config.toml
n_layer = 8
d_model = 192
n_head = 9
n_kv_head = 1
head_dim = 32
d_mlp = 512
vocab_size = 6896
activation = "swiglu"
norm = "rmsnorm"
norm_place = "pre"
norm_eps = 1e-05
positions = "rope"
rope_base = 10000.0
rope_fraction = 1.0
qk_norm = false
attn_scale = 0.177
bias = "none"
tie_embeddings = false
parallel_block = false
init = "normal"
init_std_qkv = 0.0833
init_std_o = 0.0
init_std_up = 0.0833
init_std_down = 0.0
optimizer = "muon_variant"
lr = 0.0106
lr_mult_o = 3.0
lr_mult_down = 1.5
beta1 = 0.9
lr_head = 0.00789
grad_clip = 1.0
warmup_steps = 200
schedule = "wsd"
decay_fraction = 0.698
decay_shape = "pow"
final_lr_fraction = 0.1
batch_tokens = 32768
seq_len = 1024
doc_mask = true
train_tokens = 285000000
steps = 8698
dataset = "wikipedia_en"
MLP neurons of a small language model. Each row is named by its layer, matrix (gate and up: input weights; down: output weights) and neuron, and shows model dimensions 48-111. Each number is 128 + 24 x the weight over its row's rms, rounded and kept within 0 to 255. A neuron's up and down rows have the sign that makes its largest values positive.
Before each neuron's rows, "fires on" lists the tokens most often at its 100 highest values on Wikipedia text that the model never trained on.

fires on: " at", " |", "et", " by", " By", " Ter"
L4.gate88 [196 158 155 139 115 146 132 103 147 127 159 135 149 129 112 138 170 164 137 111 146 116 106 131 118 122  92 142 124 126 114 132 104  88 116 142 109 142 104  96 156 122 130 155 114 124 126 120 176 145 171 122 115 141  99 117 163 140 128 178 159 111 156 113]
L4.up88 [138 148 123  80 125 153 109 121  77 131 133 126 135 108 138  99 152 127 148 141 162 122  99 154  84 142 122 149 130 136  98 117 141 166 135 113 132 146 135 141 133 123 140  56 115 104 150 115 130 126 135 133 146 129 150 135 155 128 171 147 116 146 100 103]
L4.down88 [114 117 100 122 141 130  96 176 142 133 108 131 134  84 163  97 106 133 114 128 146 111 152 152 143 141 106 164 150 126 105 100 168 142 116  74 128 102 113  91 144 154 150 122 105  87 106 148 146 155 161 123 111 131  96 124  99 128 151 140 110 162 110 119]

fires on: "-", " of", "as", " and", " up", " |"
L4.gate24 [136 111  86 122 154 139 157 142 156 117 109 110 116 127  98 137 134 144 129 121 103 146  95  88 103 105 157 129  95 111 122 123 130  86 123 124 121 146 122 133 120  90 113  99 104 129 137 125 165 122 151 139 123 163 134 144 132 100 143 119 145 143 119 105]
L4.up24 [112 152 119 153 115 149 141 115 150  68 128  91 147 102 130 153 151 111 110 143 179 114 147 118 159 156 163 142 135 141 113 153 130 112 127 117 116 118 113 131 117 138 142  88 148 122 136 106 107 132 128 138 110 135  96 115 128 111 138 155 121 136 177 146]
L4.down24 [134 128 150 143 124 126 127 104 149 123 108 151 118 123 138 157  99 150 112 129  77 128 118 173 124 125 153 135 126 126 149 120  88 155 135  80 131 113 144 128 174 132 143 101 109 115 164 105  96 105 131 155 109 127 137 164 139 157 118 130 141 107  66 155]

fires on: ".", ":", " than", " about", "N", " approximately"
L4.gate423 [117 148 117 165 112 131 150 118 139 159 104  84 151 150  68 114 143 112 137 182  99 105 111 143 151 142 118 137 138 115 158 115 177 143 116 163  99  87 120 107 114  95 166 137 134 127 118 134 122 163 103  91 129 128 156 147 155  87 118 154 119 153 132 157]
L4.up423 [118 144 121  98 146 128 131 146 123 133 132 129 101 124  98  84 139 124 157 150 145  86  93 127 122 154 173  81 138 115 106 105 141 109 159 109  49 102 136 135 120 127 133 147  67 119 128 124 130 165  91 120 141 123 162 112 146 127 131 134 124 141 128 128]
L4.down423 [127 137 129 144 181 118 142 102 135 140 109 116 143 160 115 120 147 127 107 122 116 109 137 133  89 145 117  70 132 188 165 126  97 128 118 116 140  69 124  98 125 122 136 122  81  81 182 124 115 141 121 139 139 125 183 151 196 144 138  99 114 105 104 148]

fires on: " \"", " ass", " he", " she", "one"
L4.gate402 [189 122 135 130 133 117  53  97  70 110 132 141 135 158 121 140 121 145 122 153 121 192 117 128 111 139 143 121 153 164 108 134 160 182 100 153 126 168 121 111 133 137 130 149 140 158 144 102 148  90  82 119 118 137 103 116 113 120 104 154 125 117 139 139]
L4.up402 [120 142 111 101  81 124 135 147 101 150 157 109  90 115 101 129 183 136  99 116 120 111 152 134 116 142 126  79 112 161  67 143  94 148  70 107  93 133 103 109 127 143 180 140 108 122 133 133  94 112 110 137 133 101  99 112 147 129 107 164  95  99 154 156]
L4.down402 [166 118 120 137 156 123 112 154 118 136 145 104 132 164 111 108 142 136 137 145 141  96 119 119 132 131 106 128 131 139 104 164 139 132 191 156 111 120 132 133 180 168 145 133 136  96 159 135 147 120  98 105 139 130 105 102 121  93 111 107 154 120 187 126]

fires on: "un", "in", "at", "pt", "ud", "ob"
L4.gate454 [159 151 164 109 133 112 147 160 153 149 130 102 150 112 155 126 114 102 115 136 136  80 136  83 133 156 133 143 127  91 158 110 160 134 138 100 100 187 178 161 100 120 177 108 131 138 149 152 153 111  90 130 118 142 138 127 113 128 134  87 120 153 131  80]
L4.up454 [149 122 133 122 107  93 151 136 129 128 103 144 134  89 102 105 111 129 110  90 110  79 135 127 122 169 117 120 111 166 165 152 145 161 153 146 170 112 104 110 148 173 125  96 156 135 184 117 122 115 115 142 171 148 102 118 136  87 125  99 153 146  95 157]
L4.down454 [121 148 147 172  95 121 139 102  78 125 143 177 165 120 126  88 164  96 113 152 107 135 113 157 104 101  95 174 125 138 121 152 134 131 126 147 146 134 145 109 121 122 101 132 133 118 106 122 109 144 107 124 120 101 152 144 123 116 151 124 128 133 140 173]

fires on: ",", " $", "."
L4.gate294 [125 151 132 147 130 127 179 126  95 116  93 125 140 114 117 104 153  97 143 140 130  69 135 175  62 133 128 132 155 103 111 110  93 113 130 165 180 130 139 100 140 171 123 137 148 122 151 107 130 143 126 139 141 115 128 133  95 121 114 140 111 110 119 153]
L4.up294 [124 172 146 146 145 131 123 127 143  96 136  88 172 143  94 107 148  98 150 123 118 116 146 126 100 121  77 158 130 118 129 142 128 164  87 107 144 120 157 105 127 130 141 130 163 101 107 150 112 130 154 138 120 139 123 134  81 132 174 169 184 111 136 142]
L4.down294 [119 152 143  86 130 151 146 125 140 119 108 131 156 111 133 119 135 142 109 148 109 105 150 104  85 142  87 142 167 174 131 168 109 158  84 126 121 156 141  97 129 128  88 139 152 100 141 132 142 125 139 142 135 156 102 156  92 170 110 166 127 166 179 126]

fires on: ","
L4.gate297 [ 90 162  93 118 142 112 142  72 116  91  86 111 120 186  98 133 115  92 106 136 101 102 109 144  94 123 165 135 190 116 124 121 107 137 103 156 168 133 157 123 107 110 139 128 118 115 128 151 118 164 104 138 128 144  87 158 167 119 119 137 130 148 123 126]
L4.up297 [120 140 150  57 143  95 128  65 124 119 127  97 132 138 118 159  80  94 100 140 154 111 141 129 111 123 112 133 146 143  73 125 138 125 145 151 140 137 137 135 113 131 128 133 108 121 136 131 114 138 132 121 124  90  72 132 173 127 175  97  82 114 141 145]
L4.down297 [148 141 122 143 144 144 112 168  89 120 148 125 122 128 127  92 135 100 143 100 143 112  97 135 130 115  97 147 127  95  76 108  90 114 162  98 137 136  91 150 107 117 102 104  75 142  93 133  97 160 108 107 114 116  91 138  74 154 138 162 148 124 136 131]

fires on: "-", "h", " 8", " in", " 4"
L4.gate498 [112 124 101 193  89 116 131 120 163 116 152 136 116 152 125 127 124 120 130 154 103 136  96 130 191 160 133 162 153 132 112 175 124 164 102 148 113 148 125 115 144 133 120 165 127 130 140 114 113 154 149 144 143 134 121 127 149 147 110 189 136 109 119 117]
L4.up498 [156 132 165 163  97 143 124 151 173 120 113 116 125 115 122 143 102 115 191 154 112 128  87 131 121 122  99 125 132 121 135 104 123 112  89  91 106 134 108 126 122 106 128 123 118 141 120 118 119 122 133 143 128 153 103  40 126 143 111 116 148 132 108 162]
L4.down498 [ 95 122 101 134 119 134 158 112 109 126 123 125 111 134 163  55 118 142 141 117 144 138  79  87 155 137 181  96 142 130 105 145  91 132 161 141 110 145 118 133 170 146  95 161 103 141 126 176 120  98 129 105 102 107 116 133  92 119 107 114 147 101 115 133]

fires on: "b", "h", "H", "c", " bi", "i"
L4.gate61 [153  83 114  94 140 119 113 152 129 134 140 152 115 152 180 147 101 147 135 167 162  95 114 122 102 119 108 174 143 142 102 154 163 126 152 138 150 153 112 105  98 110 139 136 136 141 124 148 134 128 121 106 104 136 105 135 121 122 133 139  90  98 179 101]
L4.up61 [167 116 152 118 120  97 104 105 141 116 146 121 143 113 144  85 122 162 133 156 144  81  84 163 144 161 156 159 141 134 149 151 133 122 105 124 118 101 134 138 114 160 134 160 107 147 143 110 149 115  98  91 117  91 117 142 138 127 108 149 116 160 108 109]
L4.down61 [104  82 133 106 123 137 146 136 145 142 162 115 161 156 129 125 172 125 124 138 147 161 151 134 145 133 129 131 134 128 121 108 171 133 177 106  74 108 131 134 102 134 118 129  68 121 157 125 124 133 118 132 137 121 152 154  74 100 108  74 163  95 120  54]

fires on: ".", " |"
L4.gate30 [140 132 163  89 135 138  91 107 119  88 150 126 122 150 122 151 123 152 139 131 112 132 123 140  62 139 110 101 130 134 101 145 155 138 138 142 149 146 153  94 148 104 132 151 102 125 103  86 139 112 141 142 135 211 151 126 132 178 103 140 126  98 125 110]
L4.up30 [139 167 134 116 146 141 113 116  81 124 137 146 115  93 128 120 126 178 183  99 128 148 135 125 138  94 115 117 142 124 102 140 131 159 117 102 135 156 132  88 133 144 148 124 130 108 154 110 166 142 121 151 128 169 163 149 108 139 112 134 168 126 136 106]
L4.down30 [159 139 121 134 148 228 105 110 167 104 133 170 105 125 113 126 141 109 134 195  53 126 184 132  71 138 169 132 130 126 127 152 145 141 160 131 130 153 115 145 120 139 109  89 142 114 116 145 141 127 106 159 113 171 137 155 105 122 146 124 117 112  84 125]

fires on: ":", " with", ";", " |", " where"
L4.gate198 [126 134 127 102 129 135 157 112 127 111 132 141 110 138 117 127  97  77 159 136 134 144 119 143 109 119 141  80 142 165 127 110 154 122 117 159 142 159 127 171 147 120 113  95 145  99 187 130 120 154 149 116 189 114 125 128 126  98 143 131 135 112  96 152]
L4.up198 [ 92 156  58 135 150 108 109 108 137 125 154 139 125 117 140 118 144  48  73 130  83 147 165 134 101 122 107 120 133 123  92 173 165 116 128 113 148 152 156 163 132  95 113 116  94  90 160 101 153 130 128 134 160  98 132 175 138 100 158 114 141 131 125 148]
L4.down198 [154 118 157 113 147 131 149 158 123 114 151 125 130 112 152  95 136 155 140 121 168 101 104 110 129 144 126  97  96 148 171 101 112 131 127 136  91 115 142  82 103 104 116 159  98 100 136 128 144 113 120 129 126 182 121 123  77 146 112 116 144 161 156 106]

fires on: "is", ",", " of", "–", " years", "ish"
L4.gate309 [178  88 130 166 123 101 120 123 120 110 118 128  78  96 102 131 149 122 148 122 105  89 107 171 100 108 159 100  89 104  59 125 120 143 145 153 111 141  93 115 123 131 122 149 118 148  92 145 133 136 121 129 159 128 116 111 104  79 130  82 154 105 118 178]
L4.up309 [160 130 155 131 148 137 134 108 139 133 108  77 120 114 169 124  92  96 132 109 127 109 127  95 109 174 113 154 119 103 110 114 174 148 132 143  79 127  93 158 151 134 106 124  97 166 109 104 131  92 101  77 152 104 113 127 118 120 130 178 162 122 126 118]
L4.down309 [ 93 150 143  71 136 113 119 129 134 164 129  87 116 119 140 120 134 126 135  77 132 141 138 150 150 163 116 139 176 155 151 121 179 159 115 147 155 134 127 112 100 151 127  95 126 123 144 107 121 166 116 110 146 161 173 141 110 133 161 136 111 165 127 116]

fires on: "==", "-", ":"
L4.gate256 [139 151 122 158 154 106 137 166 123 160  97 151 132 137  91 136 110 161  95 127  89 110 122 115 118 176 139 176 135 134 146 122 140 152 130 162 127 158 125 142 111 147 141 131 124 118 154 126 125 148 179 122 127 113 109 132 117 153 160 156 120 159 147 120]
L4.up256 [148 116 158 129 175 138 125 117 166 150 134 104 115 126 116  95 111 125 139 140 135 137 140 136 119 127 169 100 156 137 112  82 159 124 130 184 126 116 131  94 110 150 135  83  90 128 104 125 122  89 118 113 137 141 126 129 127 153  87 106 170 138 109 117]
L4.down256 [144 160 156 141 137 141 128 138 120 150 130 158 118 132 165 113 134 155 126 157 129 134 139 134 133  99 104 152 157  97 104 114 132  98 129 163 108 116 142 146 119 100 138 131 114 158 128 125 140  68  96 130 111 140 112 106 149 134 134  99 180  96 128 154]

fires on: ","
L4.gate457 [145 136 165 128 132 108 127 114 108 117 160 104 113  94 134 107 121 129 170 153 140  72 125  97 112 132 110 136 144 117 106 133 178 123 114 110 132 134 131 154 144 139 102 117 174 119 173 111 140 112 124  81 123 102 130 114 116 125 127  72 105 148 112 150]
L4.up457 [164 138 135 142  99  94 170  90 107 112 189  87  97 163 150 105 113 107 108 149 177  59 104  96 130 108 103 127 118  85 137 125 117 131 113 135  95 132 109 159 112 182 118 137 146 140 198 146 101 114 145 105 118 120 108 112 114 138 130  79 126 117 134 147]
L4.down457 [130 120 112 116 135 149 182 124 121 104 148 126 116 121  89 141 115 160 127 114 143  98 117 142 157 114 117  68 148 139 169 155 114 108 151 164 127 122 126 134 143 133 137 158 109 101  87 100 138 143 130 133 124 151 123 156  74 110 134 134 122 162 157 124]

fires on: " |", " (", " in", " st", " re"
L4.gate344 [158 110 128 120 145 146 112 134 127 106 129 133 117 118 130 147 104 172 144 104 145 158 117 122 149 130 146 118 109  90 115 135 174 141 118  75  77 174 121 135 101 176 128 131 145 115 113 111  73 132  97  99 134 126 183 125 110 149  97 153 155 135 127  76]
L4.up344 [ 73 146  97 113 181 166 125 153 151 134 107 167 131 163 113  96 132 119 129  99 133 133 126 118 134 127  90 102 129 159 113 126 151 128 102 119  90 184 114 157  94 131 136 124 142 101 100 130 165 146 125 151 163 120 165 148 115 155  94 122 105 177 101 124]
L4.down344 [122 170 164 136 106  91 142 168 137 126 170 147 137 112 123 165 127 105 146 111  98 122 115 126 121  52 115 148 112 134 115 132 107 135 159 114 113 103 142  92 110 132 113 100 127  73 116  95 103 135 128 105 182 118 125 135 148 121 111 163  92 120 157 139]

fires on: ","
L4.gate401 [121 128 172 139 129 137 137 126 158 150 132 107 132  83 159 112 108 137 118  67 142 160 134 111 117 118 110 149 123  81 122 110 148 140 123 164 140 131 153 122 139 123 145 127 177 142 180 120 134  89 105  77 115  99 110  80  60 103 124 112 129 151 176 155]
L4.up401 [ 85 169  99 122 131 105 176  81 136  83 112 147 164 164 142  82 113 108 114 142 144 120 123 167  92 122 167 145 126 109 112 152 102 178 109 129 132 149 122 122 154 174 155 125  89 106 133 122 138 143 148 156 114 138  79 194 138 134 130 140 111  90 130 128]
L4.down401 [107  98 158 109 102 128 132  92 125 145 139  97 129  80 136 177 154  81 114  98 177 153 163 106  96 146 148 141 130 150 167 144 151 126 123 200 142 153 167 107 126 119 115 135 147  97 172 121 142 111 109 145 143 115 143  71 102 133 112 105 152 139 112 161]

fires on: "st", "est", "ust", "le", "or"
L4.gate16 [ 80 151 119 126 104  87 116 150 144 128 115 143 172 163 131  94 145 128 183 135 136 114 120 122  98 158 115 130 102 113 117 132 147 116  87 100  97 148 110 127 122 165 132 112 119 133 139 123 181 100 119 112 124 195 134 138 122 131 106 151 127 122 132 134]
L4.up16 [ 98 102 163 156 131 124 118 151 127 120 153 125 135 170 149 125 178 137 106 155 124 129 142 122 121 110 125 159 105 115 150 132 120 125 120 110 129  95 100 138 111 159 151 101  98 153 160  92 132  99 129 128 109 138 150 138  93 155  96 167 166 119 167 137]
L4.down16 [127 146 149 167 107 154 105 133 119  66 148 163 114 175 143 147 156 148 128 157 148 131 119 100 145 182 116 108 139 140  71 130 121  99 114 164 125 109 126 169 121  99 129 125 124 150 107 161 124 125  90 115 100 125 127 131 113  99 133 147  91 158 127 147]

fires on: ".", " |", "|", "\n", ":"
L4.gate233 [108 151 135 118 109 148 148 171 106 115 148 124  81  68 107 112 127 171 155 127 143 145  86 140 112 138  79 106 148 108 126  95 171  83 115 113 125 135 131 112 148 157 131 153 119 112 155 128  79 123 130 108 169 106 126 118 144 120 114 154 113 152 126 157]
L4.up233 [151 184 121 181 130 132 198 114 150  92 112 121 124 135 114 118 142 109 116 105 123 101  66  96 130 127 137 125 146 139 131  90 117  94 120 102 110 109 120 118  98 114 168 117 119 118 114 102 135 152 169  93 183 101 148 135  71 129 116 141 112 127 124 141]
L4.down233 [128 128 185 140 136 129 106 197 122 154 171  97  90 133 132 106 136 125 126 135 140 138 112 180 112 125 130 153 137  72 141  97 157 121 128 176 167 120 139 127 135 137  78  58  94 118 169 124 131 158 140 125 127 109 133 154 147 120 128 123 113 154 147 129]

fires on: " and", "w", "l", "-", "a"
L4.gate455 [159 119 107 121 115 111 140  97 117  83  94 144 123 152 109 137  98 150 139 124 141 204  90 122 179 140 124 149 104 134 139 136 179 145  98 111 124  94 120 113 151 112 145 119 155 111 113  93 157 134 154  90  99 116 134 134 161 172 125 114 154 124 120 118]
L4.up455 [115 102 123 123 129 150 100 145 159 146 145  85 135  77 120 141 128 143 112 144 153 140 121  99 155 121 109 132 149 110 118 153 148 157 130 107 117 129  93 160 133 121 109 144 148 117 107  88 114 129 120  78 119 136 136 107 101 125  98 118 145 142 136 142]
L4.down455 [146 129  76 122 121 170 109  95 120 129  80 138 165 102 136 152 152 130 197 124 136  89 167 117 150 150  98  75 142 186 150 152 122 124 120 118 111 148 131 112 112 134 135 143 152 118 172 116 129 109 125 186 140 148 146 105 109 104 114 123  96 127  95 174]

fires on: " |", "ie"
L4.gate18 [156 158 144 152 148 161 145 118 198  58 110 148 124 123 137 162 135 184 122 112 138 125 117 132 127 164  98  84 144 167 128 125 109 114  86 157 105 114 128  83 161 114 125 177 127 136 126 101 137 107 134 110 126 128 127 133 124 125 156 138 135 141  62 154]
L4.up18 [ 99 164  88  94 109 100 107 104 163 116 156 167 140 102 182 148 119 152 102 117 143  90 126 110  97 131 102 151 123 144  92 150 137 107 154 119 146 109 149 166 118 126 119 141 126  88 141 139 134 136 159 109 145 138 119 118 124 112 150 162 177 117 122 146]
L4.down18 [105 103 155 129 109 125 128  88 137  96  96 130 107 146 115 173 124 140 126 168 169 140 142 138 141  97 144 125 137 165 123 139 140  92 171 126 157 114 117 122 120  96 135 110  98 129 116 126 116 116 114 115  85 171 130 135 100 134 106 135  74 148  91  90]

fires on: "ist", "ic", "y", "\n", "er", "i"
L4.gate3 [123 127 155 152 130 137 120 150 103 138 122 133 148 101 120  89 124 119 153 174 102 107 118 151 115 107 122  65 157 130 109 139 161  78 139 128 110 161 129 119  85 103 151 161 143 137 125 133 131 139 149 113 144 146 111 126 155 130 121 166  95 131 152 165]
L4.up3 [179 109 101 189 160 110  98 132 147 114 142 126 118 104 103  98  60 151 138 103 122 123 109 156 154 134 120 110 164 152 111 141 129 130 169  90 145 151 125 145 128 122 156 153 133 127 121 163 119 158 135 135 146 147 155  71 153 107 104 146 122 145 132 173]
L4.down3 [109 130 118 125 135 126  79  88 125 164 108  87 132 137 131 156  83 156 146 112 117 160 126 121 152 146 117 115 121 127  87 137  99 109  97 103 135 101 123 141 153 123 123 142 112 124 125 126  92 135  74 100 120 134 140 145 106 112 131 100 133 131 142 134]

fires on: "u", " prot", "f", "c", "per"
L4.gate153 [120 158 160 130 128 102 152 153 159 117 147 148 133 136 182 142 142 118 139 135 119 146 112  80 138 126 126 138 169 123 179 125 121 110 123 130 156 142 170 103 121 110 156 115 137  86 166 105 121 133 137 151 141 129 130 121  59 124 142 109 106 144 100 112]
L4.up153 [ 89 128 105  98 126 139 104  81 118 143 136  93 131  98 162 131 119 153 148 141 175 120 100 127 124 166 124 140 172 133 133 106 105 139 142 140 142 128 169 125 145 122 142 112 129 137 101 184 108 176  82 133 144 145 112 112 131 105 141 143 136 127 157 137]
L4.down153 [122 136 131 110 176 139 106 122 176  69  87 118 126 139 130 119 103 109 143 135 117 108 157  95 142 151 128 104 105 145 112 131 128 117 173 146 122 154 186 118 132 154 130  96 128 147 116 155 142 157 136  84 119 147  89 154  95 124 128 157  98 118 137 170]

fires on: " Y", " W", " and", "ats", "l"
L4.gate208 [147 141 121 140 148 162 103 145 169 123 144 120 106 140 184 121 117 121 127 148 163 172 118 115 132 155 114 118 137  73 143 177 155 107 155 131 155 109  95 109 153 112 125 155 121 186 119 106 129 147 190 107 133 175 162 140  82 175 125  98  98 115 124 132]
L4.up208 [142 110 122 150 127 145 116 149 154 131 163  68 126 119 161 135 143 160 175 108 137 177 141 121 138 135  85 102 118 107 130 183 109 153 144  78 130 120 112 169 150 119 152 134 129 148 128 137 147 152 164 169 119 147 138 124 106 128 153 110 125 133  92 143]
L4.down208 [111 125 115 147 119 150 125 112 127 136 161 134 144  80 196  98 156 135 146 107  91 155 113 127 119 141  88 103 135  78 155 166 166 177 137 113 180 131 126 129 144 158 158 107 104 165 110 133 137  98 105 106 111 140 102 191 148 147 148 120  90 138 169 137]

fires on: " al", "E", "ter", "al", "e", "ep"
L4.gate41 [144  86 125 135 144 137 136 101 127 120 154 126 128 134  69 123 117 102 133 143 141 121 141 131  89 153 107 146 123 150 102 184 115 133 163 104 127 146 135 149 138  98 116 126 149 141 131 141 194 116 119 127 151 109 112 147 107 165  97 139 131 155 163 136]
L4.up41 [143  93 141 100 135 130 119 153 123 151 124 152 173 129  71  84 123 120 109 137 151 127 153 109 153 137 117 172 104 112 126 137 192 119 179 114 103 145  77 146 172 192 134 126 162 152 154  99 145 137 125 141 107 141 150 138 143 158 131 108 111 117 112 138]
L4.down41 [149  89 128  98 154  88 126 173 133  92 102 130 149 140  96  86 112 145 153 149  93 118 141 102 145 143 121 149 109 162  88 185 106 143 140 117 131  93 117 124 132 155 133 159  89 113 174 150 141 136 156 125 163 138 166 107 124 118 129  96 121 124 107 110]

fires on: " as", ",", " of", " United", " including", " for"
L4.gate369 [120 128 165 112 111  97 130 153 139 185  85 134 133 104 126  91 120  96  86 127 169 129 150 152 144 136 117 126 119 152 131 125 103 143 106 138 165 148 152  95  88 117 134 123 108 147 133 169 121 129 107 171 133 132 124 146 161  88  86 105 108 127 154 140]
L4.up369 [143 107 103 120 160 147 109 184 150 148 129 153 100 128 151 118 144 122 170 151 103 111 122 101 117  91 119 137 142 150 112 163 103 131 148 140 107 142 127 104 122 119 135 124 128 151 109 158 112 164  85 172 175  99 138 173  97  87 135 155 117 169 142 148]
L4.down369 [129 138 143 112 129 135 106 126 127 137  60 133 115 156 131 160 112 159  73 143 136  87 161 144 144 168 104 132 141 131 127 124 152 113 106 130 164 115 111 117  98  88 114  92  83 147 134 103 108 116 119 153  96 172 140  91 127 156  89  98 112  84 107 113]

fires on: "er", "in", "i", "r", "ing"
L4.gate161 [125 146 137 131 143  93 135 146 141 141 111 145 124 180 150 115  97 136 142  70 139 152 117 122 160  94 178 124 137 106 123 113 167 138 109 138 120 119 145 139 100 144 144 136 141 144  96 126 111 110 136 138 116 135 189 182 201 140  89 117 117 141 144 145]
L4.up161 [133 147 148 145 115 100 182 198  96 104 121 138 111 165 114  94 151 161 161 146 119 109 116  91 130 122 143 109 138 137 147 180 162 133 122 105  98 116 113 154 131 135 130 132 127 132 154 148 112 161 117 119 114 111 140 116 159 167 123 101 106  86 143 153]
L4.down161 [145 106 106  83 150 159 102 150 132 135 127 132  81 137 163 139 114 161 134 107  98 132 111 169 153 147 141 165 104 152 119 113 108 166 102 153 141 108 155 121 164 129 121 146 119 140 136 126  94 144 120 114  88 100 123 131  77 109 129 129 137  92 116 113]

fires on: ",", ")", "\"", "\","
L4.gate138 [133 136 120 105 131 169 171 125 141 137 121 178 142 119 141 100 116 117 107 112 123 136  74 124  93 104 137 171 132 136  71  91 130 122 114 162 145 104 139 124 157  87 131 152 130 120 139 106 144  99 113 108 150 125 105 137  99 124 119 123 131 129  84 131]
L4.up138 [146 126 145  88 128  94 159 113 154 171 161 134 135 111 133 118 129 128 136 106 203 111 154  93 127 114  99  94 129  92 161 132 107 139 137 144 144 130 141 123  99 146 107 163 146 113 124 132 147 129 101 119 143 137 104 149  48 155  80 132 116  93 160 152]
L4.down138 [112 130 108 102  80  96 144 146 107 123 176 107 150 129 152 135 103  97 134 141 160 121 116  97 140 130 113  93 149 161 155 114 106 118 149 153 131 139 128 116 114 117 135 153  99 113 104  99 171  98 128 135 160 119 122 105  82 154 123 126 146  95 115 145]

fires on: " comp", " its", "-", " 2020"
L4.gate473 [141 126 120 121 117 107 111 160  99 137 146 140 141 170 147 101 132 133 143 145  71  87  91 148  91 139 123 106 136 165 107 125 135 140 144 158 141 116 137 133 118 158 108 101 144 151 137 127 120 142 159 156 105 117 108 158  73 105 116 129 150 150 199 132]
L4.up473 [120 124 112 102 119 121 113 120 145 148 125 131 102 123  92 119 108 131 156 159  75 145  97 158  92 137 151 104 145 147 129 143 141 127 109 171 148 108 131 154  95 109 110 110 181 125 100 101 144 125 115 117 122 129  89  89 149 124 108 170 137 111 153 151]
L4.down473 [122 181 104 179  83  96 144 129 134 126 151 103 138  78 136  99 132 132 118 131 123 108 105 154  86 115 148 164 150 187 113 138 122 152 156 119 135 148 151 141 127 105 107 122 132 110 147 139  75 147 131 117 139 137 133  92 104  93 134 111 121 145 131 121]

fires on: ",", " and", "),"
L4.gate384 [112  97 138  85 140 105 103 131 104 151 113  95 142 169 156 106 118  83 161 124 141 152 126 110  77 111 134 123 127 138 107 153 127 122 142 155 127 147 130 129 130 111 113 100 107 122 115 159 120 171  96 139 136 158 134  98 147 170 130 166 138 100 114  90]
L4.up384 [142 108 131 113 143 129 131 134 177 140 103 131 158 185 143 131 137  94  82 119 139 162 132 158 119 142 140  85 137  90 114 121 118 129 133 151 127 149 128 146 138 142  86 144 122 131 106 103 132 118 148 182 125 109 109 175 160 105 127 102 114 175 139 150]
L4.down384 [105 132 160 111 132 128  72 118 157 121  84 100 169 113 133 136 125 143 158 132 177 147 109 133 151 110 120 188 174 181 136 140 104 115 142  97 153  90 117 123  95 170 123 114 160 147 125 124 124  66 100  64 134 166 125 186  67 158 128 125  98 167  85 133]

fires on: ",", " and", " from", "-", " of", ":"
L4.gate300 [ 89 154 159 122 136 122 111 134 150 142 122  95 133 167 118 158 137 110 113 126 130 117 114 133 139 124 104 126 103 145  95 135 132 140 165 192 135 164 173 139 106  94 139 125 156 132 111 107 149 129 116 128 122 105 132 166 128 135 154 108 146 157 139 142]
L4.up300 [114 163 122 166 160 121 138  96 117 108 169  72 141 137 159  89 143 140 131 141 161 105 136 161 148 135 139 140 143 158  91 138 131 160 165 121 139 124 142 108  86 116 115  86 125 158 102 126  99 180 114 134 130 109 108 155 146 100 109 117 128 135 129 100]
L4.down300 [ 85 136 153 127 140  99  96 187 104 122  93 115 111 116 127 133 110 117 128 108 111 133 137 107 161 162 138 126 124  82 107 125 125 141 116 105 122  99 104 118 127 152 132  58 118 141 110 129 160 125 133 107 100 121 119 116 127 136 118 129 111 125 104 132]

fires on: "c", " c", " st", "sc", "st", "le"
L4.gate269 [112 135 147 141 149 121 123 121 111 141 126 154 141 151 142 120 170  89 153 115 140 127 107 130 125 153 120 124 141 159 121 128 148 153 100 169  77  96 121 159  92 125 134 134  88 121 105  89 139 144  89  93 162 107 134 113 140 150 104 163 111 149 179 103]
L4.up269 [133 110 147 138 125 104 123 109 111 121 112  89 150 120 104 131 151 137 104 119 134 140 158  89 106  96 131 103 105 139 105 168 109 178 134  98 145 191 137  95 132 110 129 136 140 133 116 152 135 149 111 123 130 130 169 126 124 155 138 172 118 135 155 161]
L4.down269 [ 82 144 137 152 158 138  88  94 132  70 114 104 119 157 118 133 135 140 101  93 147 139 157 131 111 176 149 134 120 218 157 154 152 102 139 138  78 171 128 106 127 148 128 126 155  77 157 141 155 111 115 108 141 108 139 118  58 105 136 137 125 108  67 136]

fires on: "ing", "in", "l", " of", " was", "up"
L4.gate503 [117 160  88 139 137  79 132 146 137 151 138 179 151 124 121 141  79 159 152 117  97 120 110 143 113 101 133 146 131 174  95 159 157 153 101 112 168 123 128 126 100 105 105 138 134  96 105  88 131 124 121 158 127 123 135 172 139 117 102 103 156 105 148 115]
L4.up503 [132 131 158  71 138 129 114 121 106 111  91 154 141 126 120  90 139 140 113 121 153 116 149 122 131 148 126 144 153 130 144 136 121 130 137 120 122 129 127  97 163 144 106 191 154 160 138 140 104 151  79 123  85 121 111 154 113  88 124 140 133 134 116 122]
L4.down503 [130  93 145 143  75 138 148 136 166 128 161 138 118 121 126 138 180 113 135 151 121 115 126 157 119 135 127 135 109 156 133 106 106 166 113 152 103 109 108 139 106 122 161 115  95 116 137 147 101 130 103 105 128 122  99 111 110 140  96 116 105 111 109 167]